config.yaml
vocab_size: 26242
qk_norm: false
attn_scale: 0.125
optimizer: "muon_variant"
lr_mult_o: 0.656
warmup_steps: 200
schedule: "wsd"
seq_len: 512
MLP neurons of a small language model. Each row is named by its layer, matrix (gate and up: input weights; down: output weights) and neuron, and shows model dimensions 624-719. Each number is 128 + 32 x the weight over its row's rms, rounded and kept within 0 to 255. Numbers have three digits each. A neuron's up and down rows have the sign that makes its largest values positive.
Before each neuron's rows is what it responds to, as a language model described it from the Wikipedia text at the highest values.

Apostrophes in possessive 's after nouns and names, as in Lincoln's Inn, Men's, nation's, Sotheby's; weaker on mid-word pieces like hal, gh, sh.
L6.gate891:129152078139120139106092072120135138141063157153113097141111148148096089146138165090064173107137163103105178124171100125115134077142114100159133148109131153107203171087187095119119155152136147160132117165177135141082080113152141101227120151132135138170072173165108163118133095086149134119
L6.up891:211184133116106132151088134164154080131162097151124126178147158191131079155189166118127112051085167118126134080123144084096133082158114119134063166138112092178135176143074121083116110114127192130090100135110142115154133144090170162107174131128193078147147120120116117144133133157179145118
L6.down891:122143112116123100101148146149117134117237235137159163092169140167081098177178139055186133105147144110120108165093102111112138134140119124141106147125148191141167108128129103109184186176085217177103133122101182099157120155132120133146112161191125109117122157100088139096093142180130164082

The final token or word piece that completes a highly predictable name, title or set phrase, such as Bul-ge, Anz-io, "Marching Home", "swept away", "Western Europe".
L4.gate193:140126131187144160151088153154127113126154165141072130154186151186111166149133144123157120122079060096182119117157166151118117144079162160120135104112139176144150114173142094115129124094120154120095086168078119159077130166143103172146161108160160139134142147137112126118122111087163097112
L4.up193:122111126190170097074077064123186146141126129073137121140125166158117129131158164133109142134176079076109122120123139121159133112177188142079154099158128142155189118150091150155137146126082047147145079111143133112134128121135098143146139101154180148163164148181088058133152150058121151130
L4.down193:165155147152103130111210159117100130114131137113151178182144118077181127145127146173075122149150194131178154133153098206108142117136105152139129083164050061112096109078152147135099153195178087133082169115123067105118084089118209159088101140124089175104169148133131112137123123148105154154

Nouns that complete a noun or prepositional phrase after the or a, often ending titles, such as world, Time, Hill, Wall, wildlife.
L6.gate525:064114087134131136059102112100124157172107153108117117104116178129162146121181125121115134113173078114186061144141170211107152073164141162169116097093082062136127081180157133204140136153125085137140160142147150091078088081149137168138113097168114150113148146131152091067114107101127082138
L6.up525:165137137090165116099082105149084161086141153147099124142098165131174176128132096130151136148137077020084120149123106151043194169162166110085132107145190166164158110215135128109110133066213139135104132179111135160102136060125141130141120159100148141084161140089127154144139107129101152119
L6.down525:083162076101142130118125177166078140122122092082137137153076033100122131112144197124105102107134147167138154142169153158159160096085083129165162136104094097153065144132132160189143131255084143067101140139140111121155105132161118116205195102130115087128147091127111141116061108104064142134

Apostrophe tokens in contractions and possessives such as can't, don't, it's, singer's, most often in song titles and reviews; occasionally word fragments or digits in lists.
L5.gate1438:117135169138134140113115115133076126108104195107145158162128136079164134022118106137085087149133168133126185130163135032146146164144114160124090077127084133162114179106135101161115150086119128154104161094141194140095206143151098076173150117156096180168123085106081115158066121123103090150
L5.up1438:103123100150156083136092144114156098144124184175134159165127203122142121177109147176085112153123087122047108148146115108175146119153169113082142091174155177105129118158153131185095101151110130161036159119115110127136124170108140142071143188123132173182201180119109148113153076151110135088
L5.down1438:165116113165134087133109170104118155144131093191159158123119142144116155137179142057147052126115070116126105139147134147126119113088177065180079113135101162154149106147112123090101155070099135146157132125177104174097166131173101062104133090179087187156108145131127167116069085137111122105

Apostrophes in contractions and possessives (it's, can't, He's, UAE's) and middle digits inside numbers (30, 100, 2016), plus occasional mid-word fragments.
L4.gate1118:192191109080178103170093139119150154104100129120103091127132098131190089084094094125101114119107143116153130148107123135142105143169138173161151109089133127122058140168114143158069078073115081140091121114156135165117150108168106082115098121086097139109198127140151121145129182092147111130
L4.up1118:156119073128117177124148166098094151126193146164166141165098153086132140135106179084136086145119114120101128150133095117163109142114082247150118150092162114154149150145143142147173115130085175145109202064059133101092151164100124125084141160095082070174140125126131135116133117165112092085
L4.down1118:073134124197157145168139084086072114137176142189163086153194111108176127127173119145099156138075099163141152135133123112110103143089137149142126124113109108101143129127144136134093172130095221152103155141196203159125128132205134124169136156212144155138165161150124078087113173147066157098